From a checkpoint of a small transformer trained on Wikipedia.
Architecture: RMSNorm before each block, biases on query, key and value, tied embeddings.
Training: 363M tokens, 12038 steps.
MLP neurons of a small language model. Each row is named by its layer, matrix (gate and up: input weights; down: output weights) and neuron, and shows model dimensions 64-191. Each number is 128 + 32 x the weight over its row's rms, rounded and kept within 0 to 255. Numbers have three digits each. A neuron's up and down rows have the sign that makes its largest values positive.
After each neuron's rows, "fires on" lists the tokens most often at its 100 highest values on Wikipedia text that the model never trained on. A number after a token or word is its count.

L15.gate153:126162198153126137144121132121105096084117079062135116171105072118115137144105184149187075130113089081126120177079127156144152146139168163191110147122077132090111139093121137151092090126137164116090188121202114085171137142173104167092155168118114163100100105159097095136130108137121167135133142101156180080094141177138125138176112137090123142184094082109130145163096131157153101144119
L15.up153:102162093087131089133133133121094142111125150151144137137141112126070155137132118161132128111201110088136098131164192157100150125057112135140149101149131152039128178112115061140103160083125115119093157089181106054127138165115087094146125141182107073079082166138150146123064146116113109077137106120126202123150138203112102148127156118122124065130110101236144152095164166202112082095140
L15.down153:201145145097047138089117150082137128155155112136088064144125188144128106159123085071096131088100077171118152111152148113152135125111112122123169126159155174134137105125085123126155144144120067126131138107165121124143147144183146087168150129181106138051132158126128184137153131166170150131100135107145137106123128121116172121124123136120117087116125092144123133136168168121130115111152
fires on: " that" 31, "===" 30, "," 8, "==" 5, "ow" 4

L17.gate118:097098139095093137087108149078099190122148163190186119155227124152134137160093111143099130117105119109144106121117115174126155115098163114158135112151143138099134149110134122110161064125152140128090151047117063127148184162170163104080160216098105158120114191113050146103113128124131127136144169031169152155081121163142100124107112156173052145123071168132151091140132118145186126103082
L17.up118:129129105159118085106127163096144119120123112196082093098100132137174155108132143167145145163112124106116142106090134114084049136129080088163114145134158094098117158150188141135119111167133167153109157136126137052110175130108155123146091094127102161141116062187082080204121130088144168117103113151088073081114120157138195125112133137178149126151175113162093089166121072168120126160171
L17.down118:164174115141184181205164090113094168178097116113122126101103103108126080127093117095124165128108127089150114098099113145110131112093052137094108118136120143132150066116101072134137121187182108074212107154097171132098097108105153090102156051188093096142139121123141075132104119134113091120090157137141121164117090163092122142138122150137078165167131188146148101155184081154136169120127
fires on: "in" 21, "on" 14, "gh" 8, "iv" 7, "con" 7, "row" 5

L5.gate157:125168182106129068080106152091132122151115079088077197129147141095170155165090123131188102133154102128145136137150086139126131156104154129096076082105071116176129132123155149151144116090086124091047084161138092182119067127139116163108162140095113127154168110106155124120138120126179120121131192059141124104140053134148105184112110155070139159150145112074149091137073137070110130149109
L5.up157:101085144070194122158130137146206106122096098171124144109090124084184129113188153172118167111096173111166114139116134183067118090137039139117133109087185179143093132120135158144133158151103135088127145122122138115113105133149106181166181125000128153109132188131079131127142106149139120092152157122132132101156124228124125178118111125098137102148133157153119110093127137145105098127083
L5.down157:144104125063132141145121172146155109076090117107132106095015107141115145189128171108126142175116105090205124102148119208124139113133114149087101154152115132113105155124148080137142097081121173087064098136103068105130069142099120159138196157111093153063159140188108137122165132133159111088145197113102115071112117188194151178145153132115156167106162138132115110093120092141095095159122
fires on: " a" 100

L7.gate20:123216117136127054103156140097125165120096132081101135113104154086112119203129160167155141137111099099099100097156083127131123115128145076139122105127132102076123122112119146100050109127078195147104152148159095118155177170174095127056137097093094091144128142107133114119129041124148174108119154110115162155109160106149114072115122112127113126121143160156158139130121082119167187059151
L7.up20:143198121105115088113185090176157158123131147169066109112124157095140124171091203144080134102154145140092129082157102097144146103169101122144139063096143127135068118196125073106153149110090144123136112184145122114165107093134084109099092113150152085145161151129122062077131102107168179073079153145137090143113117116128100107056131135114153119081099146219134153066121100134068116138118
L7.down20:104121077100119142137153116152190161150136183108179120138108169132170097151144176153160129160146098090180127111121210104135070192162092113120140108069174134191116150122116127101144120097157105083140136117113135188127080102147156141118091108108107087113184145132122094147135178166141124117092131160112114173141155167141166117123139140130056057091138176152096158107126116164087133086142
fires on: "ven" 70, " 1" 30

L4.gate171:124156173144180105117156111093104124083078144086109076176135174111113103119160133101139078114129136099122087131125100159059127111121116174158172110078167136114070078117163133167073120122150142152069133145136127101114113090063108135096172123057096144111162100099104190123132136064098124118150070121129153093145158164126067163124183109136073082120118071085097069133075098080149157167154
L4.up171:137165098146125071139166088035134151063115183059131071164115121088109157125138124128109105134102170084097113156115097086056134148121128104163217117143161125117097133116146049114139076126192157102114151140137131056128090102093094155130177133048134146115133051128090144125104114105156144080151159129160181106161212139128147113127177163087126125137147131174115101147118104119132126149161
L4.down171:180104103098103119125074076104120143104050148146138080118114131123118172110134129133071121075192155085137095146125171144165077112081083045139232137129163145115110121072153110103089080122153120129150112114108122173125102171166133152092085158123132170147122076136110124096064114087160167132129090132096145117165121151094122121156157172117123117124168105185074139125156087083088137094172
fires on: "us" 53, "au" 47

L3.gate90:139126142141152201086099134131122212165144161094062104122107197137131104138123152146129151128123152176118128088122109097092131131074073117122095121170151153175156115153128140150076096086101068128172149137085135134091162135089150129130142109179170106117186180089097090112142142142201082164066158142144120134145086139141167127123170146142084075117130137146140159184139136209208106124109
L3.up90:130107179145154153185118171141127088118148162099097154117139179159120149156132148132119178140113180194138149134148156157126118124115086151092108115169147122147154117149142175114119135102125063136157207169123173103043083143082104159145141156121142146116151197123098170093108088164136134060074132103177120117135105166128131176149105106173123142175160160101104148147121129103129118227148
L3.down90:164105142131174124081129159099138115092129143090079133122161119122164122115104149173175147088114148168156099139192131142154091101081103106148199130105147137149144136102189146136077135144123048132143205143140200137097148138136156139147211126149164150075126128094098106103083195112129063148099118182135184123111105153134126088113148127165104081141146183130106176127078189128157174125111
fires on: "land" 73, " Nor" 23

L13.gate112:069169138123185176101159140139101156133176124128085148146138065148142111162169127168159140084063112188192076093154112113113115139117120153115134076141062124081102140098194137143071151139111114125056150189123156143176177169130164137191107112065170139109151169143131150140155142109166109083117126099146134103142119155114100130124190127110067141145186120151095143163174116149151124120132
L13.up112:124187089144100127143159169139065135230158140137139171127133056154177127119096133118164126160126089096104088138146067113137110123135136140086164135143122121163111184098121150050160167147119122136106147205114123114138135073162170116165111124137144148082207093142151135067125138145104139131156139142140063067152157088098096122136174160083071060135146145125130128100147141151158165100184
L13.down112:146153070166133142099136125190088109147110139123160141102160148144074130074159131096174089078092139100130113106185156101157144105098117100106175169106157102135150157164144058079119171113096119102147134162144115142136073120146123125135048184125063113091137108164155102100198110143071109124116121123177165126159113206107092155140176129129086128106181173134110161105186166114135156076170
fires on: " Ju" 27, "ju" 23, " Mo" 23, "cur" 8, " mo" 7

L8.gate198:088154151150119113152131174202153113106105108176160174169105111103132150097155133172139153122126122114164112131097129132134180112153121109138079158168145059130129132183106156088090150150119158100023126118148089151150116198092075116111146122107076167113125089144133142112162177113167080102157146159066164096109133172123147131071119101083109144196090069170107123121084064073139140116125
L8.up198:162145106124140083186092187123129119110158168184215111111102111149133064078124165098108145087070125189148121147116178151105078147169129136129098125152104143156126100130166093144075128124148100150175141105050116139179127145133106133149103133112133138115180139110065144071079137176119101115155139095139167183172152091109156117131132135190133155150070186153134100118114125130117138121106
L8.down198:149097159124160141120163130140157156100190164124158122082127075187161158089097113075119192120222084101165117153122206134158129118118145179060168106159139121126117108132096136125103139108168165087154130140108151117123133158118074175150143111169117138098174120120131104171122087100141138113110127120197119098150128137121105092159152132156150156115120153075181134086138145121035151153101
fires on: "-" 68, " ex" 19, " km" 5, " (" 4

L2.gate251:112110132131114142107130118072141153184188086210037115148137087146137165147103120121141118129107171129106127088125109194124129096154083119140190189184147091113164101136140101133139126133159115147148193116165125111137212126105109136094206132078134057100127193153134113147131038118131093112116107133091193155082143134140065103120117134076102094125116117117185128179159094120151180127145
L2.up251:133106106133118111181137161142124140155088110130121114129124181125105140099122095133153106087186121118103117054148160160128126102056138126077154122109134123115145105113123054139184107093136189172156123122179084128097071179107130163098070126101156089161076127160151106163148088099115139073080149133142177113156111064143129095122161121136171074107110114165131093096186100170095114087174
L2.down251:033120095116171113137187125123165144101144129082124151136142130071141087163103096121113116093120145113107116190145205120181115115103109043107102102096142079117136121103177102119127086097102136106172127105177143133128086123102083148144093114102100079102146110161149122134096139101182110127093126189119128130166146091171152163089142106118106107120126106137090131143143122173102182117147
fires on: "air" 59, "ven" 39

L13.gate324:125112188110156136131116169117172112146138157142146125145137130179138132145139096123139102095089078099174158075156113086118138110100129114130108155164123123089085109129144160130080165120150193181067135203132157125133139107149139183130103136139162149186128195137167124122113085112174150109192141164157151141101113158102092095129111069144098132056166090114185124165129109177107133134167
L13.up324:111120143122116135176121167185142135110146121120117099138183116143168093144112139189148122105106144085144119104082163151087124156113194103137134102118130144100138098140092131145106178127127066211154107102053119051139109098165115121122129150091111188119114128147123123133127142159092160129128096093134119173063159077086164126127181140143128121132119112185066147120129154160142111140091
L13.down324:247139126111105131192122148135119108131129131115130097153141120123113056121133090165148152094098101144136167177049149157121125113146107103145095094099173144122096111143095161129191088122113142103178138137115139071127097135115151094123155060137146112115142113121100115136118128167134119130169099127176116143121177139106101118072169142121079179160138183135135167116092126194160159091118
fires on: "r" 40, "ar" 13, "em" 10, "d" 7, "ir" 7, "der" 5

L17.gate181:069110162088148127091127084177097178161115131177116139093123082171114109089134131083167105122046152149191068131118154122069111133135115100146131162153126106167138127099106119181096088108123130160132168137168113137101115083088151100129090113120126196124131107127123117197094102104143139125115057100119159150136116153119104099172165079125139091101134151162161124148129118148114141148163
L17.up181:096112144148128195090119195084077139160096136176042106091126184151139092172139047062123125117133109094114178116096131143111150138111121121092102113109153140151091183062065169238188136149154120141097131083146096139124139123161159107125111164137136113106179126103129167194133133089162087103186109096094124131109157141131195079153114175210084139143148151139109126123172104151150116123179
L17.down181:176093140144087125186103097166141136106146082123131118143077172186105079150116094132137096116155129130099116125125055136128163087138169218177120152089135159108150126110136142121072113106163141121125096121174162080162082180129073119132150089051117105149065123136132101138109135075096104124148141185095151206171105153104099085109083131184119123115167111124162121111130120101160131102093
fires on: " p" 41, " ca" 17, " ex" 9, " Car" 5, "or" 4

L12.gate109:137162083124114126082137130161168145151136143157082125102096108146142109150140167150097090130110142093129108055169108146108126136075112113110140117136149151155116091124113124106111104082090154095099103164171055155097114153130140169149139141086087140153209074078123146103170112099156201148134145129086182142109170143219076131105189154133126125178162092082118131131125076167148130146093
L12.up109:142179123145127118107148047119105157159163106116100112161139153124111187168121139169181134100130178153099110076121123110107125151143176164087155118101144102129125106129046128127145149081105137120103145139109138166113157130129076158140084112099125085155129132106145158112111121093082144128092205160081142087102127055139115117135162165162067113062046133066134106161080069139087155148121
L12.down109:204082119138116063170084137104197145138132147124135113105098109119139119115111180097108109108099090148135122072121160128147176112124118087132156125128150112112081135098097129136130196090136133102131159124144137090128144041193074141160083170071077074125152123157131166155171149158147145089137119101122156099141106114123169143127143136113119109082109119147162134122130156108183092115067
fires on: "cent" 18, "st" 15, " called" 14, "ven" 11, "ed" 10, "ing" 9

L12.gate57:138151104073110126089132164136174146133117104138134145087143144191109109179124116108144090108116088160150062054152139117112135124143150104076149031079123131089088134044129105097145090118081143084117156165170137087074116133133105095056129146131152136112123135160093139145151057193115105166192134117071139142097139066128088106092163125131086102203155135135142097131132061161174184190099
L12.up57:165143150113154182020139116169175069113142152208119139118133176145143176109131067082076110175136084169112115149119113111149157179089141143113114079097119157139175113152156160162115127125106081147118139116151158143155103099116142130080182134139133138122132069079121109123110119159142127167054164148087052102154101128138114158148161123120093158134121100101181126120123094095182153102112
L12.down57:153126130136120185165152145143113151109100125094103131112192074098113175106115105134100104153115131142138155139108110121155085107158095128090113139157118169176137104185160163181105178120119113109122101120042165149131135111118167174118129112151187090150139175189084082062098198202106107149107122122087132080141089068113139112115118174120102130120090127104079117108115145081085145105116
fires on: "n" 20, "se" 16, "e" 13, "ing" 10, "pt" 8

L3.gate244:116134149108144110110080179098163141105189159106124152121110107111145178139101125119179171142178148085092113115095068129105131123124129172104150120075026143134134073100118132162161167130124141135066110105121127114159082143102149193081147081131114122157187117193114129128158121139143107096117181088123091068178115154170076109143154105105138162123126168092114091136098141123107077044123
L3.up244:104215161131139225150122181072131151151129141098145155188089154066111099086086129114116138134172225130149099108123117161096115080111097109052155104136087126136126103175174165161146160100159108123099158111086097151134131106157073162110169113053131153150132151152097135147185153135212131138103165068107124120187139132133137179116121063108178155149126113078093061176158150155092089125157
L3.down244:123116120074146133167121149098173090105092120099119102133018097129108157139146179124120133166134111114201117119087104223184105132116126115109124143141085130122121135140147112173140096124182132091082118117123086160124085165134107153130179124091094147100197138192123122091152127137158110130116184118137109120134097148176126147131141134104179164112141083111096085123129096126119118171140
fires on: " a" 100

L4.gate153:118146066163185134128058102107082177181163129160105128202180123121116204125079103097128101166120096180113085097163071124159144143071125098122090158142170172138107120164114167192159099108140130120118147153162130113103130194116147097132113072087110096148082160134105092117152075135201120112114121123135137132127125143150122147083129164172067102133092182115163118069197133098137107128151
L4.up153:122169124125134130171040072110102117130168131154125094174153121096116127152126139156088057156114138164101120127078159133114141046075137167168128194137103167146180127141149137162141105173091148164138078092126135115146151130153176084120172083128130110146087161090072110134178064164230129148173091141125102180105128140151163159136126154126093130111069114140190108145142126104120055093155
L4.down153:193092127124120153121097150132118117126152123154138075124115162097145135165129068119136150161111097126142114205132151134085097156118055084137109152054126142159123049133163104169144153153115114126184090150097110108183061157124136128087140125142152131133154153056129172131093146113083073130101141097184159216147137139141129115150108174149097132089138137133097150147207112150144120150159
fires on: "ton" 31, " State" 23, " County" 13, " House" 9, "ville" 8, "ley" 6

L8.gate27:017112184158127090114153101139139147113162067107164057124137106149078112155165126188091135071078069151136151131076130139112122107154137144099102096119131109102122097117088118129134098121155111141078110105123118133161153198111117072079113195127099205089099158138170145112161122161148149126099165116099151159161132154104099110133134106123096138123076136093120097148111122117106093121160
L8.up27:108102131174119151124136116145103088134193131154200105116117125151106123116153066164104158077103003173154110168111119097138078126147131136081146111129062117117098128084068125079120136113140148146057125113034138097160139132105146098096063177111105164057161144143121122144111173174119113107063152144111097139142133114104171122103167153117111134149110136120104129141090100057095130087206
L8.down27:150137096127141140088095134140110145118187148066151105086083115111173159045092163108093160089179143115103108141160131078120167082091084160099200112168124130147112088102107135119180129131170119146177188144034110071113116111070100127194126153109146107087132136145087159139133140121122142124119134128134111140132051133113091110165185166130178138153178129077164131158134078119113131162154
fires on: "-" 59, "/" 10, "\\" 8, "ance" 4, " (" 4

L8.gate205:109176175152120112061088138135147077165137089115141143101195139090093078146179122144122108132114081148127097122118105090161160126145143103153111179081095128146116110109123177192083126115170102129138126146111148103131183139188095172118161115106139140107130222137129118143121135075193177116084150084183145124115048142140099125109187097159171106128100121082098214153188144176116164126106
L8.up205:148091111130148168111222133152118151113154150183104179098138165108133128149094160120149104158071087202147107112158075125119170145128114136152149127149104109169158097108148134154171063182145113095130062061105122151160119111119095168126102096099115055167179120166144148113159075130131097063098145161138137111170114078116125049140127073112142119142161160119161094137132140088079117110127
L8.down205:085186079151140166155115118114133126173087113144161184102102110102119151067139205127163210149179051130157147155175103107128114156082143223090146134169147120106153132114100112129121123102133148177128103146093127149091147162164182080203183125090163151115156095181111139108106133172189147129154145112129072128176111104102127125139082086157131137209158170136092131097084067118091092142158
fires on: "ul" 53, "ol" 16, "b" 9, "ities" 6, "$" 5

L8.gate145:160146124118160103123089134161120115136100127116134104121164147197142108193135066131137159070100061074054125109131144124120098139163196151175134145125046130132125124125155090132094147180149179124102132151141105131101095149135108149172096199124146076107090063098181098155124115131172141131166115087099164088165075106144146076084107078195102165147089108111127090119101146140106133132120
L8.up145:129125152181114116146142150102095074111137164120172095129087056129161123102090195115169159167147167109138092102127133126117130102135167163159102117092135122173091111108166154104144134112141084120161146159126184118134158184149139101116101106178114112209170109139148156191130154171116072128111104150148140150120095112068114182115097104102105122129120179142090130178093074091115115195134
L8.down145:145135083172125164130098146137191135147143092153129136152118134079109186119175136098123136142152081130065119114134098156150092102160129195116103094156109176144144109147112123102173063166178163159208122082163120126120141116133108184120091104074116071143115131136155154161123111127140116093169198132117081108100106120107085170141081152072143128128100155138139175110147077107103157139091
fires on: "ard" 23, "off" 13, "age" 8, "all" 8, " period" 6, "re" 6

L5.gate316:154145164104197088146071163103156184110157141155124108181168158077152080122067108195138124139144096135077113131149138102152095157085081159148150126137167148189153088126073133209123099141075103061133167126140122115101112142101143115160139141197110113111146132123185122093165137135148104142109138111151086115183163120172087164127144112126129141137118121087132171218159167128130106134121
L5.up316:113128114101179117163111133125079089129135121087130106152144060073162155208145122150220131096102221167079193133096088145108141124119063152082135140110163073081090174180139171163144147115150112111083164098148141094141131149144195147127137086135134086142184135149095134108175150096246110152159139137095118161136158093116137142179085171154118121125084133130151141132080116122103152177134
L5.down316:172127119119163174106066140126127145185104159159110098141054166131168055132130166153081133093106094169119143119113128153149082135154132152110106135082125133181101121093116100090127085153129130111140126109110153112125104140142133110154114134159155115119095119085083120111177118130124106097086139116112232156143102089109145165077143105100166131143124099175082123086146165118131162177059
fires on: "land" 47, "-" 35, "ton" 8

L2.gate38:090209148139160151106125084094163176171131144118127125177112119111157098164161139092177146171153152167102095118093119192113149114137099134154109137139114130147150060138154106158118106185111166182055122154107074112158178087161166136106102095127107121178086146108097091096109101072184136032111114101136124170140138108114090113113127115109101151121091131109120134098110102123116108156118
L2.up38:152118126139146089078145101124128139159135171135089157102133139118144115116073145162151156134101148154129151130167150143183086155082142134075120187092093117119113152183097123089162122085127121091156146101110113110079151095150126125144096098145127073161165201150073129120117145180101140159111163159100189124101120134173116094163135055107120123038127223191174145118151104147092121061186
L2.down38:121127105118100088207128108102180149127123140140169145149115150088141144177144144116125179171119135132080102115145144115167065093128069193154131150105144118122138124129159100110174120128174142088097142104138080131127047101128139114119168092109121063169163122192146125101163144197134102148122146134083094148086093136228107057103150116086115137087122209181124173139074119138099076102186
fires on: " 1" 95

L4.gate341:068179189182122124134171203141129135127070098114116166151115057134069098164154098086078096164058074131144145089135193116151164125102159135146154137084146143087138150147093118102086167177094150173147105206080079093151095137131121113090149168160122181159096108132113154170142072185091118130155121126197157140178103086170140191084110137068131147140088126113149122109155125107106148141109
L4.up341:143178074073122102147150136113092099099133143124154144123108176173099124089079125107141114110089162124150134135139181139118064136115151073097163197157137055147104109145116107160093138126130117109104167106126107063091106115089196132090134140109135181175124138134101094149068131116139169112120141082131113213150122087144091121130115184051125136121137131087128147133082141168075166181152
L4.down341:152161134164124117129118179078127134095103141109144143085203079159164164124151141117153149177122118168131136095114138156115115126121145086111135156146152130099230144135125123124120157194137031113133158199166079111095066087173083123119159127108194128097170113175130135133082219118134102089092169145104056122124129142142116117162098122078097091174137123126109164141145092045145160110119
fires on: " end" 30, " start" 13, " continu" 11, " finish" 11, " began" 11, " back" 5

L2.gate197:096116093184165128110092114068129123090179133078109144129081105147157146156117104171106146164127122061074061076103136060100117155129216096104150158122162147152126139147108159069128160092065144121093134072117115166158112120132107141178136161146101121155102111132126119150119138117075121107124140110157133149151117091138128142075140121129125159165153116124115102114154162117166065141109
L2.up197:107129039177139136134098098144108156142169130159083188061074117121138101116130161135165113105151152158116185175152139126117151145161125112116096040070148150076131068131151142088158163119118158113143086175096179191125082100133062094157163107051102128178170061131152102113194081074153114140103076123141137136126157130146176146095199145103130084164139103139128100182160221118150115155151
L2.down197:119114158118105130071131129154139134165113178102112090086115083185133087096127139102109190155129129070092143134141133131150182141119109147140102100119104145078067159149094134111162097086098135106122073083105163160145160115136118078125130175090064116143162142172088151130149123192123118122113143125124152121136118121106123097066109153122138150131147139075195147192143157141148091074130
fires on: " had" 90, " has" 7

L4.gate120:135090054171113119148110083058163205135183154100073109115180115212128041104090123174167105155128142077149069101108082164053118097171153157150158121085164141174086098090156134106111138117098145105100173161089160097156126094079145087137144176094100106148144115064106095126144158069095130134122114125132112106127131154126152141068111106138133160091108119111171128116134152187127143147178
L4.up120:189131113098151108103060107129113106092145182118097209063122121115164090099090083106109143190052125149075156144131092115165121167113123119090118108126126192079135095172139156138146090059113130152170144042103168120173147127141094154125186141109100129141114178126149138117077120172099112165136128188098086171155099090125133156101146134148163112110147146047176136077120134155116088137171
L4.down120:156101158178152074119148122150142088085130130045136066111180090160135108119100119128119114089112119117148154094147138070138211139113095130164057070105175141094111109112134132163151133073105145153107116102168168121137098111115080130114142155129115133153153099153113105083195107167161089129178099105123158139103140112141108171082199153112161081105121122093112120129113107083123104137129
fires on: " had" 54, " have" 29, " has" 15

L17.gate10:129147131170128150192106166123106087190134121128139033185149066163166106117143187117129063127200099044115115166149126088088128155080130089154138152155107138188177109129156119147087097072069115138119185141077151140114169214117184089169160116140165160168140143140077096150155129082111167160117103122113120096138090120137128177131130122148112173113108098140115166172165064123138133128149
L17.up10:124119120105197107130139165101087088142118166119167123115127093101145076127157130125115107108094116138152172117141141092142098173122114129154114135151113100157204095161156096166127157084136146106114160114123147105160119179106141099149088089141098090081152126127137147094189104160138114144112062114074120108136038083116099201134097139155157172123143095190135155148126094110076138180113
L17.down10:178164138088144145112116107065172137116177123106115133164109124133138147124108105103101077131121084135061068160105113137185132092142134113066201119081140061139112059156184142094105161120110089134194134153167088103132112129147119137080124124152090172126163151104106134096149117184099111101112195165177163189159158134144126132110120138105133106098149080064083116118163154123146078162076
fires on: "-" 73, "–" 14, "iv" 6

L15.gate12:130118191163107134124117106144161160085156125187131118120148176145173103181109064124151107140097088125132101100095104095145198075141144075127114163149137081092133074128091174117134082101152167113084103113113092094160159185126072092121133169127139099139108131148106133158101075106173119103102090106115151141147149150136166154119073123104078173119099138138142027158112098184099124107195
L15.up12:109145128150102092128148119101153120102147091160106164073136089140131072164044159123105099179044174132117103107114084144143134120129065088188091123103115164155161095218163120135137122127157117123108106105115139140090074114076163069140104099152156076100132140172119110144112122064095096116082096156208108115128123121178126119121074122059132151122111174156133160151104120118135149134175
L15.down12:157165102144152094135105150144104123129097125125170150151150142114097161142126153101125215107171157137108122120135130114118108149102086127194169120092093194202150094109114144192139139178110093121131163059155144149123115171075098135150045122149126172122180139141101174151155142128109108083138141147140091158122104081136144148116165147144120128152091109166089075145199132075202111078095
fires on: "re" 19, "in" 16, "an" 8, "con" 7, "air" 7, "on" 6

L13.gate235:127173075173158145135090149181156159102153097085149140142150098174105133162130135139155121068097080120138113128043095123168154142162126098116128085113060119141124139094148123157132114128105206132092076139131077145136140093112119105157140181063132134096111149162121140144143122063175080144087121090151122142115133114117087173111109077150135196175135134142122152144193154046077103123179
L13.up235:157114132101123109126105128138169122164125177143089092138149114111119070154104129096205154113151147144185154130087111143063171145158159113163136084085149102125112137123143067094115092083132169132149156165118102147134115116162165123119137145105063109136121111125136139068198106107139083141093131168151061176112157144120065179157156154134096174135132157085097226119182121154156179097162
L13.down235:098153112144156136165054152127150125170119084146122157128127106107091104107157152078128173137113151190122137131101136114138122120130116117065149111152189145066135130086159135088110121067086119099177145166131152115097113163173153138081069142129142116078149147148193154057110104128138084078100177138103119082182110131094133160149173088134107115166121166141182085122154094184116178048101
fires on: " Ju" 34, "ri" 19, " Bri" 19, "ju" 16, "er" 7

L18.gate117:095119141161134091088144152116108115113153114109093146107144127133128130140165076175105085147108119094137136127081125143097166114110107160095094168118137061149105106093118051086111145115134095140120143111089105092196186145072099121206128104133095150111161135140115130120127092128187108149090115125087144154083141111158110138101113084159141109081151113148062129137160139110110134167108
L18.up117:149118168159112157126108085136109135145126124079114162110162117148157092117127064165075143083103045108133099141128138066123083124093147146098150093150103158161103117173149113122135101111093102133137141167171109064112163186098154175087136140156157147159153102092140126198109143122198100123179110168090202154174146077126205078167109199164086080102090161087123115132172115149090148121109
L18.down117:113097129092131133138135191100131146206124139131112115116108136095060141095090187139159136187051154157123111102077101115192119125158069181130191138172123116109166117102159139122113088116130161139091123141146170094100155147109159124104093156149166117101092131122111121109117124135120093129103107128098152069085083197185125127121136196124097138137155181052152119129060136120158102165092
fires on: " ca" 20, "ar" 15, " f" 11, " dis" 10, " pre" 8, "\n" 7

L5.gate81:131076126107111163110067157099099182076116112170071112105107131171120085148199135156156110104144129091095110111170155136132081070155133110175161109119125186127136111125061104190068080094169108120146132099123115120172131133186099184094213132139118114141139164141105184161109127128129159122124097099100178092123113164063095109162143135138145144107044102122080128126153145160157157152133
L5.up81:172086161113126110077067107087170146079123129155126168121081153122124159085148177162183123132146119077088152116123153120138106105113162102135205145120137180124109125096102038120119124130175129141141108110107080146144138139159104133085166161144073070092172128162056196119097188107137163153103179151102181149095104100129097090119132203127166123145065138151112130168149093172124164090109
L5.down81:177100082140082124044122142118113121125078131135098140138148137179096168124181114160122117055186135140129124174179107096117068127132122045165139141085162205139101184117148159121102118130193132127180142103112131172133117132097157119126149115138182125092085115116077149120109077106112162062133100136119143140102118151102162114149151132115184089117133158176105147098181145140125139146070
fires on: "us" 76, "ly" 24

L8.gate90:101173131119192138138086179131121159091126108105163120081141134112169080205122103156220102121094054132163119100045108176100112148101126159124118096154112149136132168116128148158143132164160122164076184124123111127136125146139132155087186185134128148132187169109125141146189135114142121135160161054148120105117084173183079140123170078162128163142125092068125077172145123103112105120136
L8.up90:108206069084109171153083160150121167104097101044170110122102103048144182143106104136128072151127115116117103113071131170087053110124108126104133144130127167135119172142150125140146075173112119124109165120166134088098104116162091164086186156098129145115169124129126150150178127143156149160109145120090110056075101150192146131129136162101155106093142107118111116134126072096088111157144
L8.down90:143105117086103118152145162114160081082113105066131140134012057106092154159115162108121139153117122110186103120103117165139119131137127111126187139157120147110130144135148099137171113100195111092099114136118066128145065152097104143142165142094110170083153134200124151090125178139159095084159158102075075099113115126149157162152167143090122128105144120130109118109131074146121106138158
fires on: " a" 95, "a" 5

L14.gate73:071171141091159175121130178171125151091159110161119129080165081159126085136087109111117188108143111121146051111113095162095147067100148143131109098124102118129128120107147179095173153025140116075178121077176137120116153126125155118105090116152083092129125160113169166159095105096117101118177122100137116118131092198111117118083146119121140131228135138090101119136123102137172115135108
L14.up73:085113103152121180112094153154139142147143086149088164148103104206081143120133069094130125141147058065166071164103117190140170150126153084111109104166182152158098157079137102126145146098133103134125147206189087140049133106168114086173101140113143124062165120169175129155167167084167170166125138175091147135162135138192137164120053120091104124106119114117109110136134156161132122155122
L14.down73:156107065120128094129118105172132139117081129146116077114104109104112118138086196043134132044131135144122190120180135091152140148136095141214143126114164080106116189145099138117163113173087105123173077119132168093132144142104159105151176100108107123131120124125160072181122154155139153144141103150091101128131070128139088182154097115154111091166146104136130172135131131098128160101155
fires on: "g" 14, "b" 14, "d" 11, "ed" 9, "n" 8, "al" 8

L2.gate184:174167205145146082149068108164140127137109148142140165109129132110149097125108110086114121127042032116125103119143065133153143145029107133134130137153101169142146076132033089173091052121130171124122131152173110142144099153158121135153157168108126198133120155143154051158169109110123129142171110132160183160148141147074111163146102158130175150108085077085092148143105136098125188157098
L2.up184:116152108092138124101081123130083186111116156157103056122197076155144073124068112131169191164151118127146124109147145217150103141120150193093192141095114107133163097152076119158137180137144093084142131115141113109137124169116108089123181123125101176104107092139144109180161172070130143102120177152160155127204154083173157147174122181102065160144090098133107119153117146138161115150204
L2.down184:184145134074158131139175177137087160102102140128127151155207069192162097127118158106112179164128079164128126143161188171109142114133071219074109143069117135119086105165129108130159126122122101183122117197127122095136057123129155187149152173104144103129122151116115066155115086117112088069081170157135109137139128132112164137150117112082128143138171136124132113110055128099132146092159
fires on: " comp" 28, " debut" 26, " began" 18, " start" 16, "===" 6, " appear" 4

L11.gate286:136106135151116178095082162118072162155107132140116128130145151166089169129093099076110112090163066112118096069150078138132063142155155110168128179152124108140089100093113126072113099117091173124142134104043086127049118146108151189137152168139194103156125150098127113139077083135149174142182149103135127173107150183136138149095124069212092139170163109105174083127103139135153148125093
L11.up286:134131083142157173115091163160116127102129092151197093168123150185094150132175188119162106116141136098134158082153085150129198183092126126134148111109120181137133145090089113193170108108184157139174138158139114125075170110081052113147123182181103126155102129141166132201099124074131160156115133136128155193132155077143138155115143133121093119123125117129144151135121107183119089130103
L11.down286:097134140152107101105077104154142184140087100115071125134169110077157112108057169103125157086122124107099128100117188130108162242102119128108137137143163114177105141181076170120154142102121108170135133053124148157167033137163112118093159051115135114163119107122122086174185069138120161098186138062117116107118189162121078122115145162124132160106137124209098181111121156175157140111121
fires on: "d" 26, "ed" 25, "st" 19, "et" 14, "ough" 5